From a checkpoint of a small transformer trained on Wikipedia: 149M tokens.
MLP neurons of a small language model. Each row is named by its layer, matrix (up: input weights) and neuron, and shows model dimensions 0-191. Each number is 500 + 40 x the weight over its row's rms, rounded and kept within 0 to 999. Numbers have three digits each.
After each neuron's rows, "fires on" lists the tokens most often at its 100 highest values on Wikipedia text that the model never trained on. A number after a token or word is its count.

L4.up368:448512547418505502516501511501532523464501457454510489439499481520478553472505531469529465526554464425466507545493481554472522429456514496527526467510530498479490498520455498437464571531515455534512512544442500449461526524516545421583522506460456501541506505502529558452553553552454502440554517531506438569512453492458496464534520507530487550512523523467513555492555503522437437443513506462559540484492532504458449584473533536429559495565382549589533522475505546482523458527482413463563538466548557410422484533507517559518469455545516474464517457494456546520513545420490495457
fires on: "ess" 26, "y" 16, "o" 11, " be" 10, "ow" 9, "iz" 5

L6.up743:510515489531482555519498493564428533546557560489470473513504484515433502486488477502478563498520462523516459498486448492482430494513437476582490471506513497515499500508552477484500468566607590490523569552374507493487462491539520471527536500512475577582483459593495531530555564438523459466547474473449422476517462543471531559570484571500544520487489519553507483501546541444450538569464443471525473495507527548462503522570514545582519446517524503479558578463480555524439542515508458485492513444551535515543550467502534537550486476520537474558489494458438466514525545493523567517
fires on: "iv" 21, "g" 17, "ur" 14, "n" 9, "pl" 8, " inv" 6

L2.up449:504491469523545546487537431517475392448506451473476464500502467489459496568536537473438564514535500506475529471479509508424477393525513496580536428507438482536540502550451522557492519475484579492497536477464468436477494556478489517550506521514469552525547525573525446550559526530548477501510439493553509557516482529520509507509447509487478548534432460486531373517475495483532410502507477484516483477461494498500441471522485517520505501533460532532591573467503473522505516452490441457491462438558529581420493545487572460452464464523468396498521533492539502480427518470444529477
fires on: "%" 28, " they" 16, " m" 12, " T" 6, "T" 5, "\"" 5

L6.up752:545508567523474514555501490458507506424483573513545501522473428503545493532426578523535537531458471501515497463463462525449478518497514448498540569531493425492427495520459536518505542533491534564472541494397517498425476480439504542483497432486456526550496576541438406497497559493481443489446597474486462536492469542477433573521544504547548514535538465437495478533528473452552503498485485517470474528503517484530473531479501571425407451497459544527547576482552446491493525522498525500605457485533524547498544573473540543431454512505508486484467475497502469570525534471464487488
fires on: "ak" 25, "p" 17, "j" 10, " j" 8, "r" 6, "b" 6

L6.up606:485510559462465575532480481510527435445508461500567462512510481480527477502497499480466545509497515496475475450481428583449550474453500433487495568482459465473503531524509465492504528528514505590551474505454551424537486562582473477586526483486478461436468439499529495491540570564501518468482421508534525459502458538482538503493509555527494481424571515587493407465450456586559516486569508500482488412546506503470484532513497525595526525499437478574541506526467457531508564502498453413504470503528513419473493579444549530523497533473529481556492473514487564541473496494503554500
fires on: "s" 13, " in" 9, "-" 9, " as" 8, " years" 8, " his" 7

L6.up189:507457492550530560498510371518454493524471563470586547572441530422632417460503507459451543475527484496527498535496556461480505528568488494594495514517519488520529462503498493489514583407512539546510483485467521510430520488521548472509476461541406486505505469572517494531436530499527442439514527478534446442546538545468465550488495516454485462446514520485516467424518545483483486538558545501463430493514504532522520496468460571502466538520456426480509488466480438529475455504538490459509501521523479524468501570488461468490461567546492446427484518460488491526495473494444543569
fires on: "R" 31, "ie" 19, " of" 14, "ers" 6, "S" 6

L4.up523:582460517536492524441578461514463525500506516448436500519484533465521492460541483445456485528485483470484471455501396479466538470501600569602466472532559481602517502493451531471487491440455506524527550548468436438428570501573445500508556491527458401524539470515477487525500502532506449481498495489482490478522443471443501486577492518525578518469522480546512382453456481476529437479563509481507464449485492534591483489529555537510420500512471518502519480458459518552444551478482440550486462494509502512523516493445503452511553523561485513493543552443464501506475535526509554533
fires on: " made" 15, "p" 13, " as" 11, " used" 9, " " 9, " released" 6

L4.up427:545495486564579524436480528530534493481499555501565464486541466476475471516519489498471462480551489469525521509521440539541599545552518518515541518463456445492537437561474503536494451484551577475521550429555466465495498494448505433478523465535536486527496584559501421516559499477524539519506510512499463507522499548492499510582506505529512444504501523426491501409531520480483446502450535429457480511538488546517486504586563487546531503505475547468534506522520480547512482440518427426513506416553530519439483570450491636498485420514549510499434473505564520478526533440543536551
fires on: "-" 100

L4.up212:466494491454575537581477434556488514584479536511498456483495560486571529436544485545551518493460522507503490517535478511454454498554493434522469467482506425532614468445512519527532515512508591597516520520458511503555493523491554469525503491520498433515532479539523491541505495552523570484538498496526517488575464561472547591556515434504523468471483433517471492475501506566513514554471498495440431417490500539487530521544460478528492509511471418524583577418525485498451490508524518523484500460558491436452538471518518501537464488486557449608495480439433497527520506534521560536
fires on: " the" 33, "le" 23, "in" 15, "on" 8, "ri" 6, "reat" 4

L6.up538:520478561478431479455493445537461441457447575464556495521530489472445496479464531469465574524417460483444499492486490565492548502529517515535488476475467416482504452413445537459494481438515499507588500498465494475475567506618482486578515509491434493512503451529564550532531469456487477547496539452458532481534551564523464452563478507583550516533480461461527520499499460491504511536499471505479479477495485523459515527525525433522486461497511533495553524467530534599405507434528490475542437495557498543445492558477505558459563442448476483529480506419422448500532506542552532491
fires on: "v" 23, "p" 12, "r" 8, "g" 8, "at" 7, "enc" 6

L6.up135:454459517525474557546509437610536499431491511558530503501471498480496495442555585463448472497463511555508407484478449503462493519519533447452447557493434496548500459543439540517465531495501520508515482486440543482460499540516517472514522449558379526513536474597559538577490465508513562538470454472450546493535473511478464477505501506578492470503429449457537467477456504512473464476516517455494480496520416552458500503495460435527447504443519485481583545547479483511480542483558494539494525466579526447533460568469556543456551467497514492530506549557425443551473500495557507477
fires on: "g" 49, "r" 15

L6.up715:480505527521501535476501509455444410430502517472471469522485474437487529535453454530528547488434504485442465502439489596506487513510503420486477554507540494488521494553504480555431497493448547521518575483393528472444514516553544434503521524497467487474478485527559499553496515459533452496485477473524532458563444484549469500529573540570473511488443551491523456558573461456608500515508523496472488445456522592495488535569522522500489478500505523502499489528595486517460493499536398468560451485577529511529534596525435522464535546499486468516440467461457463497422515510444540479
fires on: "an" 24, "r" 17, "b" 10, " " 9, "6" 4

L4.up172:477485475453533518451507432597441465526441525489535479482466516461541479479494520435441461467431472547482546500476503539410553454493508488589481406534475508490567480508453490508543508475536497597500499541489526432545478607535514489476551505444497517530454459557512521509513466511487481521566558454575500540523450562465505531490495489551533439480468433549458510479522532519530505540515559446515487558530499498569490487529556468529430491487484453566468498508480418523508472460506550553500436457516563499502579545523566481524492467449527479500484503433465490555503521501494621488
fires on: "le" 34, "iz" 12, "ri" 10, "is" 9, "l" 8, "U" 7

L2.up482:499488520467483511428491506549530506526489465461549544593445431483460469501531529483487462545533456513504560582523485503406532509464532479535552565511515486481587481463513511528478505508521575534499507483528555471467530548539494491455568438521461453480441558537522511478509499558479500513525513547474518552575485507525512501514430471530453543490500426461539467504531518522447474546521529442425517418408444615488502521496520464559494452563392509479462523461541450512479539508513442502478497482555458550538488478465496532488457442458447479515418444479413516509463507449459486459
fires on: "-" 23, "\n\n" 22, " ne" 14, " =" 8, " a" 5

L4.up682:500484513548476510491446511515477488478526459438487423529477505480484479474411502434430505466528439549483450543486461466471464543446495462521461477555511472543589469452510459528481543482434494593456503500461492431514541537512548493495552568460550489551487545560494487501482550429470537543472491482456462466545519504502521586499489545514483486509437463512571477519519516528494422518489503421512395468551463536534487475503507420477471491507418473488476452519481482534452454503528467498602487478567473440551502520493443552446454461561461485528530590526482533530505524533539588554
fires on: "v" 49, "p" 22, "ec" 6, "pl" 6, " ar" 5, "lev" 4

L2.up151:427468509538475538485466518544532522420511458478511506556533531378517488492561583478450488490498519528487487575562486516443484451520528506561486523487474520556523475524419489540530515549505529588508535498467559473495508574524473472541476493541504453520551543603538554476566490564567534514499515488560533514453494436439504534543459486463563428491510547483506440484512431522487505519562530487567418535406483557470479459564507528569475516450500516522520484505437512558532518535525518400515516436531469444488470567457575461488523492496488492504437475472486523486480483505482500499
fires on: "|" 38, "s" 12, " his" 11, "In" 10, " for" 9, " in" 5

L4.up301:517488532500490527510484495541471508501529502483483468501443479494510505488513581514468482530494436504531483502545452470449478536478494406497509506524580493507553482483446550512484531487558504551470492461432490528458589526565512496559570500472470513449574553570418466412527553442484481511456520497538489505445507489524525506509561480511530457467484499529520459554479455417488465545549494436458450522495489526475433542565517516434524526463449447488519433522504395470528484507527485459615573503546462514538473578554461525474451481507438469442441529525440488547508547504503603446
fires on: "p" 63, "ul" 9, "ub" 8, "pl" 7, "ec" 6

L4.up12:445542526475533470478527494538535453485520554470557484504506529537452418477509551488509463576504481536483547542576496569476471547475495499505477531515516469529561472488510543479521467503522542509476545576484504496502508599480462488506592409534505576516558489510528519495557547542482406484490585492468614463532528508466492510550514500466500497454496506493505525402560514545467487604450470419520442512491500517450481514523572482567521488542471518528497485487512520550501487543539483502616479406523517532499473475550542539495490383525470512478457436511491507486542553441514492484
fires on: "-" 94, ":" 6

L6.up346:507371455535559499530464482574500441432510553502555500464552441503511389446484480464473467508503487494532422411505525488407521535533566552482492525482444467518478471484506548454447535483507552507542486503500507504482535545466534525489550532490513515586438457556535522434533630562468520398467436486463500498481525505466454480549451519490587440501445489457563462463484478517546412522513539486535460519499486507544454460505513479554473479503497469488481527487539502480487514459516478441518517480497545553473502526484580544510487511575499486464518565519456503464459517492457483484
fires on: " (" 26, "M" 16, "I" 7, "S" 7, "E" 7, "F" 5

L4.up708:581484488499522519494431522428461461459510465443517579544502441432581521549455457526488439475477477523492470480423526501505508554515520422459504541456455476520492547511522498508484528507501509517471523538475504475484494540456516439536503413521502552491502533569569436484536505489519501517505527486529432501511425522487535459509547455454535500517527480489445474516454427503509470569507564497472496511426548554521506504521471474507472443516506447514568462518585511604494426441590439577527435529549502516513501525529536475527459557532473412500548435512386529520487476500558483513
fires on: "es" 18, "at" 17, "ed" 13, "a" 13, "ate" 10

L6.up685:504542382498546510522483519565466455504535618515513490445546490482484437461475524555481487492456439496523490509557529551443389518451496523538502443525462510559576516473530455561516478487519457477475518503478562501524519555490502574549555480533536506503438536532503570530506511558488449478464540507494567478519466484583493504496517490521523409466475501499523520490557522534493520516495574473504478540497455522458539469524550447507533509599478521508440568509522471545512495512492481434527556371541474592534454485465505439523489524515424519495483543486488558434493536495434500486
fires on: " |" 23, " Rep" 15, "f" 15, ":" 10, "at" 7

L2.up228:591462463537535537496538436468537532411525558481502508528494507457508466473580517502486481506459514563534465504560505522364454492469537488531528458484535448554502531548424525533533491514487526541489560534410454441450540599590492490524561438547482503553517568578517524489502558572468540495409474493489515510489511526531444478588468489564507529534449484544541437492496429461522416483486509484517497500465538533500466509505490446535442471554454465487530494501476493552520509520514422510524471484557485474463491529488492484550494480495485434531490542510436477483436549503466473531
fires on: " made" 27, " " 26, "1" 7, "18" 5, "2" 5

L2.up757:460561540512476468465543433522481420484480488485464470548510446442489443541463512552518534506472499527545499517486501504534596514472469453523551539507502521558510480512470499496482505504549501623585469519533546441582495536477483530536569489486460465472521521523482448591521490520528472425486501471542488500580518588493505539473485459494535519451513485493477446475481450461440384511518514451455504527495484526485473456557515525514512486484488499512573517408450476497489474381545504546570493471525490480518559485571508535470444483435426417529479454440533496553508508496494579482
fires on: "ost" 19, "T" 17, "D" 12, "\"" 10, "ire" 6

L2.up194:473485499530525523547450472540519537517506544423556544418500477466462416427490581545527537506440477512562477563533504576427511517505539459509516478502474491519522479467479487435480487489544550500504576541516478485493518539508523397546554445500461529545505547476478498437512530517526497446468494507481490597465506495536493484516575560459589435484520531477557571486519476498518434548474560522493471503507549519548532478490553519538537475501451531567468581451525493613461488547520465483574526457516494455487511529509541566542512442493494426520448491496420467495551485459487557454
fires on: "-" 37, "ite" 13, " •" 10, "′" 9, "ase" 6, "″" 6

L2.up713:445417577515476545473514497490487490513461471462462559565524440516514518504527597476437456515500532561465469500537490529398497486473509462476492479511464523557561470517507477465517567509519492489532523493438543537449569514480483458507546542522480484509403518555484456522537621466411517468552447465426496541558466551456481444521557387546536489567465490482500505466464540564564467491498524453472423458473418526517512555484539495464455520540495516485520538476539487522482475559510452503533496501597489489476496514529521512533501512505517522496534545421494524440462493476434544475
fires on: " " 30, "." 24, "7" 10, "1" 10, "4" 5

L6.up10:511412425510516462495403454566460493415479552486494495484564415485563440466488505431450516545520460594512466468522475519419530513470508512515543519525495477550510435487527535482501482489552491441531492512489517521402474581497512537475534537520505540543446495540487493484513578565511510448481456462543493485503494528456514460572428488504558471499489508474547459491472499526537419527511520507574462518489532505555415436501523490540433497568481458523492561498512489518537518512527455394524549503525538528488528557524594522525422553583553474489508494513456472479495527466457496484
fires on: "P" 16, "D" 10, "I" 9, "A" 9, "F" 7, "M" 6

L2.up502:497487579531507600560517441413544399533505489476583519525458524475483547503466540477425568461460522477422437528527471535459524446517494503520450457484439556521549494541516515439449555495548492512520543470455610542543576557523533475549538498485521482530458523514526439516526574480469488434524491466485515519470525439499486478559508495527494504536456517508518509465547556521497489502495486483570464479486419568544487559516501493500426525500514538506494595503500520576512516504520474495539458460574475467465552514514578539491470503438483519480425464433509510488461486450426512475
fires on: "7" 21, "4" 10, "0" 6, "6" 6, "26" 6, "5" 5

L4.up619:493513568525533516479454516560498387476579524490573450417559468490506457468486527448492478506473498504510541505404511532432574573511475470540479588489504472526583453511546508434496477506539472500537532508491492505481528574528505528492543436528448517518530515491486475551512571518524515503379507467513516553586554481453530461537515505576526417524589502509472453420508504487460396572479472478505524513508444533487553499540555549518535483536418523548506501479528519547481492445502466489525473458497526555525511569490531543476528440543481442480484501517495498468490560506501495491
fires on: " |" 67, "-" 17, "." 8, " as" 4, " -" 4